Weights of a small GPT-style language model, trained from scratch on English Wikipedia: vocabulary 775.
MLP neurons of a small language model. Each row is named by its layer, matrix (up: input weights) and neuron, and shows model dimensions 144-239. Each number is 200 + 20 x the weight over its row's rms, rounded and kept within 0 to 999.
After each neuron's rows, "fires after" lists the tokens most often just before its 100 highest values on Wikipedia text that the model never trained on; "fires in" lists the words (lower case) most often at its 100 highest values on Wikipedia text that the model never trained on. A number after a token or word is its count.

L5.up229,210,213,164,187,210,199,208,193,211,182,247,231,195,213,192,212,207,172,187,203,186,178,181,171,199,196,189,215,229,200,174,219,212,238,192,216,242,193,214,190,218,198,173,202,176,194,203,185,210,226,203,202,223,225,203,182,210,213,214,184,202,188,193,207,190,217,188,171,254,234,177,165,196,221,187,246,220,219,224,224,214,187,200,214,185,207,196,199,202,198,249,220,194,186,168,226
fires after: "r" 23, " w" 15, " W" 12, "ur" 12, "l" 9, " f" 4
fires in: "water" 13, "security" 12, "waterway" 8, "christmas" 7, "blood" 6, "food" 5

L2.up38,185,244,229,223,200,217,190,179,165,180,216,199,171,238,193,219,187,186,201,217,203,194,192,217,207,196,196,228,224,192,202,213,195,240,201,237,176,218,196,196,204,176,192,205,187,185,212,205,211,212,207,211,201,210,198,198,205,184,168,211,201,189,198,190,192,226,220,199,215,229,159,182,178,206,193,236,208,209,205,183,189,201,186,163,221,165,215,214,177,223,214,198,223,173,202,177
fires after: " ab" 21, " p" 16, "om" 13, " th" 11, "h" 9
fires in: "about" 21, "women" 13, "who" 7, "there" 7, "throw" 6

L2.up304,179,210,193,202,214,231,176,200,208,173,257,229,183,216,187,179,248,184,187,225,185,191,199,211,200,195,207,212,179,150,200,224,222,184,217,194,229,208,190,186,195,177,194,185,169,217,208,216,213,208,193,180,212,212,179,184,229,187,185,193,193,196,222,194,173,207,221,177,214,209,230,204,193,201,201,206,210,209,194,176,196,159,204,196,204,177,169,201,197,185,167,211,192,183,178,209
fires after: "om" 23, "r" 18, " m" 11, " s" 11, "ay" 10, " S" 6
fires in: "children" 10, "series" 10, "player" 9, "women" 9, "woman" 7, "library" 7

L4.up668,212,216,213,218,202,189,192,155,199,169,225,181,212,249,181,209,200,210,170,176,189,218,216,196,209,192,169,244,160,200,198,210,205,220,228,219,233,211,218,217,192,227,179,196,204,169,193,182,206,202,186,212,197,188,146,200,199,197,248,210,216,180,196,175,240,229,206,160,203,190,204,140,203,190,186,212,171,205,181,221,197,185,197,186,198,183,189,223,151,192,204,185,170,213,190,199
fires after: "b" 44, " re" 18, " Re" 10, "r" 7, "gh" 6, "it" 4
fires in: "album" 40, "released" 21, "release" 5, "brought" 5, "daughter" 5

L2.up497,177,215,207,206,227,222,170,185,155,211,206,234,172,218,206,221,197,182,204,194,179,204,197,194,222,191,209,208,180,183,228,197,196,181,231,186,208,201,204,221,220,206,203,231,193,240,186,228,190,173,201,211,165,220,214,192,223,206,223,210,190,209,186,182,195,209,200,213,201,213,222,182,206,199,147,182,186,154,191,229,200,166,192,207,191,186,199,197,201,203,227,205,242,215,187,204
fires after: " ag" 32, " m" 16, "m" 14, " l" 11, "ab" 10, " M" 6
fires in: "against" 26, "main" 14, "lost" 10, "laboratory" 7, "again" 6

L6.up21,206,219,201,199,181,199,202,194,214,201,231,210,252,183,199,197,199,209,205,224,184,240,224,195,198,229,208,209,191,187,226,177,201,183,220,203,216,180,192,231,154,192,197,173,187,170,181,168,165,213,210,197,213,190,209,178,183,204,250,171,190,201,189,186,199,159,220,200,259,191,241,217,211,195,182,201,222,209,196,163,177,211,192,194,172,206,225,201,193,229,192,195,223,178,197,224
fires after: " bec" 20, " s" 18, "am" 12, "r" 7, " S" 7, "c" 7
fires in: "became" 15, "set" 15, "named" 12, "transferred" 8

L4.up306,173,201,244,198,153,216,217,188,224,237,199,197,209,236,190,198,225,186,209,211,223,201,185,181,209,191,175,213,217,203,186,170,163,219,209,220,169,182,177,189,239,204,238,169,174,225,197,154,198,171,200,196,212,166,197,209,212,205,181,197,201,169,184,197,174,219,182,167,195,210,214,200,162,200,221,209,192,196,189,173,194,181,192,195,202,198,224,149,213,196,231,187,194,225,165,183
fires after: " f" 21, " m" 18, "i" 17, " th" 16, " F" 6
fires in: "many" 20, "four" 13, "three" 11, "six" 10, "five" 7

L4.up575,181,201,215,204,273,200,204,221,180,194,172,193,216,243,207,203,122,194,195,214,185,219,212,172,218,182,207,222,204,172,175,170,213,210,216,155,228,173,197,193,196,217,204,209,193,199,187,206,215,204,227,210,193,180,197,164,191,212,222,199,207,193,204,225,197,211,179,174,229,193,213,200,185,207,192,237,227,180,235,215,200,201,204,200,199,205,197,206,199,225,248,201,178,186,150,175
fires after: "g" 24, " w" 13, " are" 12, "ord" 9, "ur" 7
fires in: "region" 12, "area" 12, "water" 9, "waterway" 7, "security" 7, "order" 6

L4.up521,246,209,225,200,176,219,213,185,206,197,180,175,213,223,179,205,221,199,227,196,187,215,198,228,149,218,182,221,205,172,181,184,192,206,199,219,218,206,204,219,165,166,230,191,194,206,179,186,166,195,179,219,200,173,201,181,186,195,169,241,222,230,196,201,187,204,172,184,170,229,184,210,182,183,175,206,186,189,236,223,203,171,180,217,194,224,223,175,206,201,208,204,186,195,197,220
fires after: " F" 23, "und" 14, "f" 10, "he" 9, "m" 7, " in" 6
fires in: "which" 15, "for" 13, "under" 13, "where" 8, "among" 6, "former" 5

L6.up898,200,204,182,207,197,189,199,197,205,203,212,195,209,168,229,211,182,186,239,206,213,181,210,178,198,196,208,195,220,229,190,220,192,204,206,229,157,196,193,184,181,209,174,208,205,200,194,215,202,149,200,141,212,194,207,194,154,217,184,207,196,213,191,177,237,183,199,225,199,195,168,216,218,226,205,200,197,173,202,210,220,186,165,166,176,233,214,229,187,170,223,193,214,223,210,229
fires after: " F" 30, " A" 14, " O" 12, " D" 9, " Y" 7
fires in: "february" 27, "october" 12, "april" 7, "year" 6, "died" 6, "august" 5

L6.up673,183,222,199,211,182,191,216,231,214,204,204,187,148,228,187,205,174,222,188,227,243,199,248,223,194,175,204,198,185,180,210,222,166,194,230,205,208,209,186,171,188,190,178,236,215,209,188,211,207,205,202,208,190,201,185,214,245,191,201,171,186,194,204,240,208,177,215,209,198,179,191,193,173,216,219,216,185,207,215,207,172,201,204,190,186,246,210,174,189,234,200,224,195,177,183,205
fires after: "2" 86
fires in: "2022" 19, "2020" 17, "2025" 10, "2026" 10, "2021" 10

L2.up158,173,233,162,220,197,203,199,205,203,187,204,174,218,208,174,206,199,174,173,208,178,202,220,205,164,207,205,253,168,198,202,152,204,196,204,204,190,210,195,197,194,167,153,214,166,180,199,218,213,195,189,203,204,153,202,206,209,207,194,179,222,217,236,206,243,223,191,194,202,172,169,198,166,218,192,207,168,177,199,177,209,183,159,235,217,201,200,190,196,201,202,214,210,227,191,194
fires after: "ov" 28, "un" 24, " Mar" 21, "u" 12, "ec" 12
fires in: "november" 28, "june" 24, "march" 20, "july" 12, "december" 12

L5.up540,178,226,204,194,179,219,215,194,194,231,186,194,220,194,188,223,194,182,191,208,201,192,197,213,221,229,207,219,175,175,217,150,167,199,177,200,224,240,171,163,182,196,219,214,194,200,203,224,224,187,200,181,167,207,240,199,186,178,187,188,205,204,188,168,215,169,223,215,200,236,201,181,195,224,236,206,210,170,161,173,221,165,155,204,211,209,270,176,187,188,206,217,190,171,195,171
fires after: "pr" 25, " F" 23, "un" 15, "ov" 10, "ept" 5
fires in: "april" 25, "february" 25, "june" 15, "november" 11, "december" 6, "september" 5

L2.up785,230,218,195,233,194,190,174,196,152,169,194,191,181,216,221,192,212,192,205,208,205,193,204,176,192,157,195,236,143,201,184,223,206,185,177,196,223,203,209,169,224,177,226,219,201,217,170,226,212,171,204,206,194,180,193,192,214,233,207,220,231,197,196,176,215,198,186,203,200,186,200,220,229,202,191,230,212,211,173,201,181,197,203,256,206,204,193,156,203,215,215,192,204,164,209,220
fires after: "b" 42, "er" 17, " b" 14, "ab" 10, "o" 7
fires in: "album" 38, "series" 17, "band" 10, "label" 7, "albums" 4, "board" 4

L6.up515,180,186,200,182,191,171,178,192,204,188,191,215,222,205,174,236,228,185,203,187,237,195,200,199,205,198,171,204,196,209,187,212,222,173,200,217,219,252,185,189,253,196,178,238,192,227,189,188,175,195,198,224,195,217,211,185,221,172,176,195,200,207,197,228,213,191,205,205,168,187,194,217,158,195,203,206,187,202,199,203,202,196,207,247,211,189,184,228,212,184,204,192,201,203,214,207
fires after: " J" 31, " Jan" 23, "eb" 16, "e" 5
fires in: "january" 23, "february" 16, "june" 14, "july" 12, "people" 4

L5.up922,214,189,199,229,183,219,228,165,210,189,240,185,191,213,188,208,204,140,212,202,187,200,201,169,189,164,161,237,181,181,197,198,226,182,207,173,194,235,218,185,184,203,202,213,201,167,200,202,186,216,168,202,208,210,182,201,197,226,171,189,186,172,218,192,213,219,194,208,192,244,235,208,168,209,218,217,186,216,182,205,173,164,171,181,209,194,208,168,172,228,228,204,216,150,162,227
fires after: "om" 16, "r" 14, " th" 11, "op" 11, " p" 6, "oy" 5
fires in: "women" 15, "children" 14, "those" 13, "people" 12, "who" 7, "personal" 6

L2.up67,239,174,195,219,211,173,185,189,177,221,189,211,206,186,189,223,211,200,194,236,224,223,198,199,191,212,245,176,192,195,230,192,213,214,196,184,211,186,194,198,216,178,176,184,168,168,175,171,217,163,191,179,169,172,187,228,183,198,181,205,196,197,213,213,156,205,189,212,206,215,190,195,166,183,213,214,186,235,217,198,174,138,227,197,205,206,186,180,214,206,204,191,204,182,199,213
fires after: " T" 19, " t" 17, "ent" 11, "ur" 9, "ol" 8, "u" 7
fires in: "tour" 19, "center" 10, "tournament" 9, "current" 7, "colour" 5

L5.up999,213,190,204,196,218,168,175,201,215,211,199,212,188,195,196,185,204,221,237,184,219,168,212,226,187,209,199,188,215,231,202,176,165,149,195,192,185,175,190,224,198,177,174,189,209,202,190,211,237,176,231,190,191,234,192,226,209,185,202,200,183,213,189,232,165,181,177,181,204,232,183,165,189,222,178,209,253,210,192,189,219,177,227,176,201,167,187,206,200,193,260,213,191,203,240,205
fires after: " Y" 23, "ow" 18, " y" 9, " res" 8, "y" 7
fires in: "year" 19, "however" 18, "young" 10, "years" 6

L4.up744,215,194,159,199,217,198,170,223,226,211,199,158,209,245,213,156,187,207,186,208,184,199,200,159,216,207,227,202,216,174,206,204,196,206,186,196,173,236,201,217,217,159,179,212,174,233,204,243,193,226,206,218,208,222,177,203,232,203,220,220,200,158,209,193,220,178,216,185,216,176,190,195,209,237,211,208,206,219,233,180,209,179,173,212,206,222,184,192,210,193,204,207,183,185,203,242
fires after: "r" 54, "o" 23, "on" 6, " Re" 5
fires in: "footballer" 12, "grand" 11, "french" 9, "football" 7, "christmas" 7, "biography" 6

L4.up840,218,194,221,225,189,195,215,191,198,200,202,202,196,192,186,240,199,188,218,196,191,214,185,192,191,209,197,214,164,227,246,194,200,198,205,212,201,221,212,176,200,200,180,259,192,206,228,207,184,212,193,206,212,193,201,175,209,160,176,191,166,175,179,219,217,216,184,207,236,188,168,226,196,167,239,202,210,207,188,199,189,198,177,181,209,244,208,181,214,177,206,200,216,184,176,197
fires after: "er" 14, "ion" 13, "ation" 9, "end" 8, "ent" 7, "ment" 6
fires in: "of" 94

L2.up907,198,219,186,172,224,210,200,192,155,201,210,189,203,182,194,219,178,176,182,211,215,238,186,195,195,206,232,207,174,214,203,239,200,220,208,228,213,180,200,210,184,201,215,204,188,213,189,206,178,203,177,194,217,173,220,200,181,193,184,210,218,178,168,188,154,181,201,195,251,194,205,213,187,171,196,210,186,230,215,195,179,203,216,216,188,203,228,171,210,192,214,202,227,202,205,183
fires after: " to" 37, " g" 35, " G" 7, " b" 4
fires in: "took" 14, "games" 13, "total" 7, "goals" 7, "goal" 6, "top" 6

L5.up976,169,238,206,231,206,217,180,184,219,196,212,167,216,270,213,228,188,210,210,208,183,181,217,223,204,212,205,227,182,207,188,196,183,228,204,236,217,212,189,205,174,195,187,190,158,216,191,184,167,170,201,209,195,197,190,194,196,164,210,231,211,211,185,203,207,206,211,203,199,245,200,158,219,201,184,216,220,196,190,219,245,200,190,229,213,159,218,186,172,186,228,190,182,225,189,186
fires after: " S" 24, " F" 17, " N" 10, " cl" 9, " to" 7, " B" 7
fires in: "september" 18, "february" 15, "november" 10, "together" 6, "was" 6

L6.up503,180,199,197,192,213,186,171,177,176,228,223,213,210,214,197,209,183,205,225,184,152,220,223,204,218,172,172,194,196,176,225,177,198,174,213,231,200,219,165,220,216,220,192,162,187,214,215,180,180,220,189,184,208,214,218,195,201,169,202,178,185,175,235,220,165,216,208,208,177,198,210,201,180,178,194,192,212,219,225,180,183,179,209,189,206,175,185,190,206,161,178,215,223,225,197,222
fires after: " year" 22, " d" 19, "ec" 6, "ter" 5
fires in: "years" 29, "days" 7, "months" 7, "year" 6, "day" 5

L2.up94,212,213,194,199,229,181,218,186,226,202,214,212,209,233,193,182,225,185,167,191,197,192,202,246,203,176,183,155,193,173,226,170,215,216,219,210,216,211,180,208,190,197,193,150,213,211,198,154,214,201,178,166,187,233,185,203,189,217,190,220,218,184,209,225,201,204,184,234,191,193,178,218,182,179,198,202,229,205,215,185,158,189,198,166,180,223,220,195,180,163,216,199,203,221,203,208
fires after: " T" 21, "i" 18, " t" 17, " n" 6
fires in: "tour" 19, "two" 17, "six" 11, "tournament" 9, "chronology" 7

L6.up247,190,217,192,190,193,242,176,176,187,163,215,178,198,212,186,194,175,227,189,191,194,186,196,205,189,211,177,211,200,177,196,178,194,234,200,239,209,213,219,198,237,189,171,184,207,180,216,187,226,208,240,173,206,224,169,183,188,192,201,191,200,188,194,173,197,149,217,219,203,209,186,203,209,181,178,203,222,192,198,198,206,201,191,177,194,195,184,213,181,222,207,175,220,183,232,236
fires after: "b" 35, " sh" 13, "it" 12, " Sh" 9, " b" 6
fires in: "album" 35, "show" 15, "band" 6, "title" 5

L4.up139,208,219,172,215,213,223,167,198,253,182,209,207,211,201,205,195,187,190,184,219,198,186,220,183,196,186,214,202,167,169,159,220,191,197,192,204,240,182,190,192,191,208,166,205,201,226,160,205,213,188,214,203,196,175,171,184,224,228,210,222,196,196,235,175,178,214,231,184,214,195,205,164,211,186,217,191,201,201,173,210,201,168,189,194,192,208,170,187,194,191,179,169,159,153,198,219
fires after: "ad" 16, " c" 14, "g" 12, "e" 12, " to" 8, "ill" 8
fires in: "squadron" 16, "city" 14, "region" 11, "museum" 10, "village" 8, "town" 6

L2.up252,195,195,170,193,185,181,178,197,201,176,207,170,215,197,194,218,183,205,176,228,200,179,187,194,189,215,183,203,211,215,203,256,168,200,198,186,224,162,178,210,195,237,156,174,175,213,221,156,228,229,178,192,205,212,208,180,188,204,224,168,204,198,221,192,235,248,172,180,183,197,165,206,177,216,190,204,204,177,199,189,179,204,217,191,206,199,217,186,232,210,213,210,202,193,187,228
fires after: "le" 16, " p" 10, " A" 9, " m" 9, " (" 8
fires in: "college" 16, "age" 12, "aged" 10, "against" 7, "military" 7, "point" 6

L5.up128,157,195,219,217,180,226,208,204,214,235,183,210,184,166,208,171,187,200,208,171,173,181,162,209,200,181,228,219,205,254,193,181,200,192,190,204,182,195,215,230,194,193,233,205,211,182,184,210,226,166,206,186,149,199,190,195,184,186,202,177,202,198,186,224,214,182,190,235,184,212,211,199,193,226,222,184,225,203,211,161,217,222,202,193,239,208,216,201,188,187,180,194,235,229,207,183
fires after: " N" 45, " Com" 8, " n" 7, " the" 7, "N" 5, "ort" 5
fires in: "no" 43, "first" 9, "nm" 7

L6.up262,171,225,191,162,194,183,169,194,184,187,215,192,163,186,215,208,184,213,197,186,195,156,220,223,189,228,201,235,230,188,233,185,180,196,220,197,190,204,196,223,198,201,199,189,218,197,170,207,182,193,227,219,195,252,236,187,177,186,210,200,156,165,181,219,197,202,175,233,209,203,221,227,197,231,195,202,198,235,220,193,212,193,182,220,214,212,218,198,195,158,198,203,178,193,202,191
fires after: "," 35, "H" 10, " ch" 5, "re" 5, " the" 4
fires in: "he" 53, "held" 12, "church" 5, "they" 5, "she" 4

L6.up581,170,199,210,196,188,231,208,163,193,198,194,199,207,239,205,185,228,189,233,178,192,186,226,207,162,190,145,211,230,183,204,187,171,228,218,219,220,239,180,217,158,193,211,209,207,188,188,185,175,196,251,187,202,206,226,184,206,196,200,196,214,162,189,203,234,205,221,164,186,228,206,240,214,223,145,165,200,204,200,211,188,181,221,178,242,210,227,201,207,169,188,209,192,195,216,194
fires after: "." 40, "," 16, " S" 11, "I" 7, "H" 5
fires in: "it" 68, "she" 9, "he" 9

L2.up862,216,173,212,180,164,182,174,187,235,183,236,191,220,199,216,226,219,227,156,197,165,186,220,172,197,202,202,204,195,207,218,198,193,182,211,242,188,188,199,216,207,224,193,207,182,207,240,195,186,207,243,203,176,201,217,196,202,209,186,205,234,203,206,190,198,185,162,234,213,228,203,205,191,206,188,176,183,220,211,188,207,160,189,173,210,182,234,182,177,176,204,194,192,196,175,204
fires after: "ug" 24, "u" 17, " o" 15, " ar" 10, " j" 9, "we" 8
fires in: "august" 24, "july" 14, "around" 11, "over" 9, "between" 8, "overall" 6

L4.up51,187,200,255,200,189,211,210,170,206,214,225,180,204,204,213,174,214,175,209,185,216,204,208,195,192,206,198,171,197,214,199,215,153,173,199,198,196,220,189,162,235,201,192,204,211,219,164,196,210,179,185,181,171,202,181,206,228,213,201,213,214,198,149,214,203,213,190,149,246,199,193,176,180,241,219,207,187,231,192,177,214,163,168,166,182,244,200,214,176,179,224,222,200,189,195,222
fires after: " Y" 26, " O" 11, " th" 10, " F" 8
fires in: "one" 21, "year" 12, "three" 11, "years" 6, "four" 4, "young" 4

L4.up726,237,226,217,174,205,185,163,155,213,213,206,223,212,183,210,241,185,185,199,181,203,194,187,169,167,252,202,214,200,199,167,222,211,195,204,181,196,206,185,186,256,188,216,185,187,190,200,183,182,217,169,217,189,181,203,214,205,215,201,159,177,204,183,174,188,200,179,187,209,223,208,245,201,176,197,195,205,204,207,209,151,204,202,165,183,222,259,197,197,232,222,175,212,184,174,160
fires after: " Th" 15, " th" 14, " H" 11, " h" 11, " S" 9, " O" 8
fires in: "however" 16, "third" 15, "this" 9, "one" 9, "what" 6, "how" 6

L6.up177,213,228,227,215,188,217,222,213,196,203,203,169,202,211,205,192,214,202,199,190,185,174,192,160,194,253,186,190,205,210,219,211,175,192,187,170,192,199,241,200,183,204,158,182,192,220,204,168,168,204,199,195,211,199,212,189,190,197,245,210,200,213,221,204,205,218,160,197,181,194,164,203,170,191,226,191,144,203,222,198,246,202,171,216,208,220,183,206,172,179,176,207,190,234,217,199
fires after: "eb" 24, " F" 17, " B" 11, "-" 8
fires in: "february" 24, "free" 12, "elected" 8, "brazilian" 6, "round" 4

L5.up465,196,216,188,199,240,213,226,190,210,194,195,212,212,175,184,201,230,209,212,193,216,200,215,210,190,228,195,167,239,152,200,224,207,196,210,200,253,220,189,156,212,185,206,221,233,203,198,195,189,190,217,183,223,187,192,200,234,196,223,177,217,199,216,193,177,201,194,175,220,189,205,207,197,192,245,202,175,166,193,216,204,150,168,194,202,205,210,189,211,159,203,193,196,225,198,177
fires after: " s" 35, " S" 21, " D" 18, " d" 16
fires in: "second" 23, "security" 12, "december" 12, "secretary" 7

L4.up463,227,235,206,179,192,177,188,229,205,215,164,161,207,217,259,206,180,228,220,209,161,191,207,234,230,214,211,193,221,168,184,183,209,209,180,217,189,208,197,171,181,185,239,190,161,193,188,191,224,208,209,182,222,170,174,183,185,213,210,165,191,218,205,165,215,157,211,187,196,200,190,147,184,189,195,184,215,229,178,179,205,162,203,203,214,218,183,210,199,226,169,210,188,220,207,191
fires after: " pro" 49, "ro" 16, " Pro" 15, "o" 6, "r" 4
fires in: "production" 18, "produced" 16, "products" 6, "producer" 5, "product" 4, "productions" 4

L2.up358,186,219,233,206,197,210,183,160,229,198,198,177,193,219,217,214,202,200,238,190,194,192,208,206,167,191,203,155,196,184,204,201,205,240,181,193,221,186,200,258,181,207,181,203,194,206,199,206,185,181,195,184,172,205,203,219,179,187,187,210,207,236,220,209,193,136,177,173,205,220,211,222,197,212,192,185,213,194,194,206,220,197,200,182,227,210,210,167,210,222,210,210,192,209,193,224
fires after: " P" 25, " W" 19, " p" 10, "P" 8, "," 7, "I" 5
fires in: "west" 19, "which" 10, "personal" 9, "it" 9, "portrait" 6, "this" 5

L6.up628,209,205,204,203,228,222,186,184,218,209,176,189,165,227,166,211,212,209,232,192,211,195,176,200,246,195,176,203,230,174,157,226,211,175,218,224,157,171,195,201,235,235,198,255,215,204,178,218,224,173,201,190,190,206,239,203,205,201,211,196,203,187,208,166,198,215,217,156,207,221,181,212,197,187,212,205,210,203,192,181,213,161,179,186,190,196,180,173,168,186,211,187,205,197,192,176
fires after: " m" 20, "ver" 15, "i" 12, " f" 9, "ition" 7, " and" 5
fires in: "many" 20, "several" 15, "various" 10, "other" 9, "fifth" 5, "additional" 5

L4.up387,169,212,209,194,189,210,208,191,185,220,180,205,222,194,196,220,259,174,209,180,180,200,235,183,216,223,173,228,190,175,202,200,184,189,205,178,217,165,215,221,193,191,180,197,172,223,216,193,190,222,222,232,190,197,216,230,175,195,223,216,177,198,185,217,205,201,164,196,191,206,185,191,210,207,197,191,213,185,228,179,220,178,183,174,222,191,216,222,230,199,190,178,187,242,196,173
fires after: "," 11, " b" 9, "p" 8, " the" 8, "ap" 8, " m" 7
fires in: "united" 38, "also" 7, "japanese" 7, "both" 6, "main" 5, "key" 5

L2.up194,210,225,182,170,201,196,218,191,191,224,204,174,193,204,167,171,194,190,185,229,218,201,222,226,203,187,216,221,204,199,210,206,180,205,205,174,249,189,206,185,237,135,212,237,210,199,219,185,229,196,174,191,205,150,194,217,220,218,198,176,175,212,207,193,173,199,177,182,188,187,181,206,196,205,201,215,195,212,213,192,234,201,198,208,204,177,172,182,209,206,192,201,200,231,189,196
fires after: " te" 26, "are" 23, "le" 18, "em" 8, " cl" 5
fires in: "career" 23, "college" 17, "team" 16, "memphis" 8, "teams" 8, "club" 5

L8.up3,175,229,188,178,202,174,186,196,172,190,180,185,164,214,208,162,197,173,193,228,162,172,217,214,198,195,218,211,206,193,184,190,185,187,177,158,203,185,227,220,179,219,196,211,174,194,184,183,201,178,211,192,201,201,183,204,204,228,235,219,223,227,220,186,195,195,208,179,208,201,190,186,207,176,220,169,199,206,192,169,206,208,219,163,222,187,236,223,206,221,193,210,175,197,180,233
fires after: "," 19, "um" 12, "ad" 12, "re" 8, "I" 6, "ou" 6
fires in: "which" 18, "number" 12, "it" 9, "route" 6, "squadron" 6

L4.up491,227,178,220,168,197,222,204,168,194,197,215,215,187,215,228,188,220,176,205,240,183,191,181,215,176,231,171,245,201,216,205,182,188,209,210,220,199,201,176,190,223,181,215,205,204,205,200,195,221,183,190,203,197,196,182,207,194,251,173,202,197,193,206,182,213,210,183,223,196,203,195,181,239,197,237,227,175,221,199,229,196,174,209,204,191,199,189,190,187,199,225,240,193,212,191,228
fires after: " b" 29, " sp" 23, " R" 14, "om" 6, " Sp" 5, "p" 5
fires in: "between" 26, "species" 11, "richard" 7, "special" 6, "specifically" 4

L2.up705,175,205,215,215,229,211,229,179,223,212,176,199,174,159,193,204,204,242,199,190,231,227,203,199,195,203,200,197,214,226,163,210,192,189,235,220,211,224,202,212,231,179,191,207,155,149,214,189,195,187,159,175,174,221,215,208,192,236,204,183,172,191,205,203,195,181,195,217,209,192,211,208,206,227,174,213,236,189,217,192,169,209,172,176,221,223,227,194,206,201,172,187,213,205,193,220
fires after: "r" 36, "our" 8, "cc" 8, "ed" 7, " s" 7, " p" 5
fires in: "through" 28, "education" 7, "source" 6, "throughout" 5, "accessible" 4

L2.up243,215,216,193,229,192,214,190,211,191,202,202,194,210,205,221,174,257,218,231,179,213,193,208,174,222,176,191,171,178,172,180,196,169,184,204,197,172,185,172,217,195,165,185,202,236,214,216,195,223,187,172,169,218,220,220,187,215,205,178,186,197,207,212,236,210,163,206,205,237,225,204,156,176,195,207,201,197,210,194,176,192,162,217,230,233,216,162,160,180,225,197,201,203,187,189,184
fires after: "rit" 20, "ct" 18, " play" 18, " Un" 12, "amp" 10, "ay" 6
fires in: "player" 18, "writer" 14, "director" 10, "university" 9, "championship" 6, "mayor" 6

L4.up453,180,213,246,216,175,213,179,210,204,207,209,190,201,203,232,195,198,133,193,225,189,223,248,230,191,219,211,198,204,190,209,242,193,188,194,227,199,223,182,221,177,234,188,207,185,215,186,193,175,196,217,216,222,197,195,192,236,215,228,162,158,183,212,215,216,219,170,170,202,179,231,210,201,214,206,179,223,235,178,211,209,183,191,159,209,200,223,194,173,212,205,193,199,190,210,207
fires after: "e" 22, " d" 15, " s" 7, " S" 7, "ak" 4
fires in: "people" 18, "did" 13, "has" 9, "silver" 8, "silbernagel" 4

L5.up237,217,207,256,201,175,219,177,142,178,236,218,175,214,207,197,210,213,188,214,196,195,211,170,227,216,190,191,174,204,160,180,186,193,237,202,219,196,192,160,172,237,212,181,196,180,201,203,161,217,200,187,223,212,191,197,201,214,213,240,191,172,225,208,180,197,204,181,176,198,199,187,218,211,201,214,211,209,193,177,180,189,217,184,205,215,206,265,186,203,196,214,210,168,235,184,205
fires after: " e" 16, "ver" 13, " O" 10, " Th" 10, " l" 6, "x" 6
fires in: "one" 27, "each" 16, "this" 13, "last" 7, "that" 6, "every" 6

L4.up832,207,237,210,229,222,221,211,184,169,187,176,213,216,203,203,219,225,197,183,196,185,203,193,200,179,192,191,187,210,180,227,180,192,203,233,179,192,200,186,229,233,188,188,234,165,219,203,180,172,244,194,217,180,203,195,198,171,181,204,206,186,247,219,192,191,218,169,142,237,215,164,220,141,187,169,170,188,206,188,198,198,224,221,196,190,187,248,220,204,219,216,222,196,186,178,203
fires after: " w" 27, " wh" 14, " h" 14, " H" 5, " in" 4
fires in: "which" 30, "when" 27, "however" 13, "how" 6, "what" 6

L11.up67,187,222,221,216,204,170,205,177,187,216,200,176,177,214,210,205,205,225,233,217,202,183,190,195,220,193,220,143,233,180,209,203,225,225,203,214,155,210,172,225,200,173,158,222,211,187,184,212,201,245,188,183,181,204,180,210,219,215,185,237,181,199,218,159,220,172,197,200,145,194,179,190,224,207,173,205,199,192,179,215,211,188,193,209,205,200,227,207,167,225,202,177,212,185,188,201
fires after: "," 35, " is" 6, " m" 5, " p" 5, " s" 5, "e" 4
fires in: "which" 37, "it" 7, "used" 7, "but" 4

L2.up352,183,203,214,171,187,225,200,159,191,190,201,176,197,202,179,211,225,201,190,180,177,167,198,235,201,218,204,222,158,183,218,207,191,180,197,212,194,177,157,187,216,206,210,192,201,185,197,221,189,199,206,205,170,202,200,221,182,197,189,208,187,184,234,179,207,206,243,224,200,215,204,204,217,241,177,171,220,179,176,214,259,180,200,243,212,199,199,207,221,193,196,201,225,201,180,185
fires after: "u" 48, "ov" 27, "un" 6, "um" 5, "an" 4
fires in: "january" 43, "november" 26, "june" 5, "summer" 4, "graduate" 4

L5.up701,211,196,168,207,179,158,201,215,179,179,212,222,205,210,185,194,194,199,180,223,200,183,205,218,189,172,187,174,179,223,206,236,211,244,197,205,192,221,219,189,199,203,200,212,211,212,211,196,229,180,202,176,203,221,187,178,191,163,203,216,201,213,227,172,196,207,199,196,182,230,176,197,183,183,171,211,223,185,189,230,225,178,209,174,194,224,213,179,196,205,228,186,238,178,207,181
fires after: " F" 27, " c" 22, " f" 14, " C" 13, " M" 8
fires in: "february" 20, "center" 16, "century" 11, "mf" 7, "central" 5, "founder" 5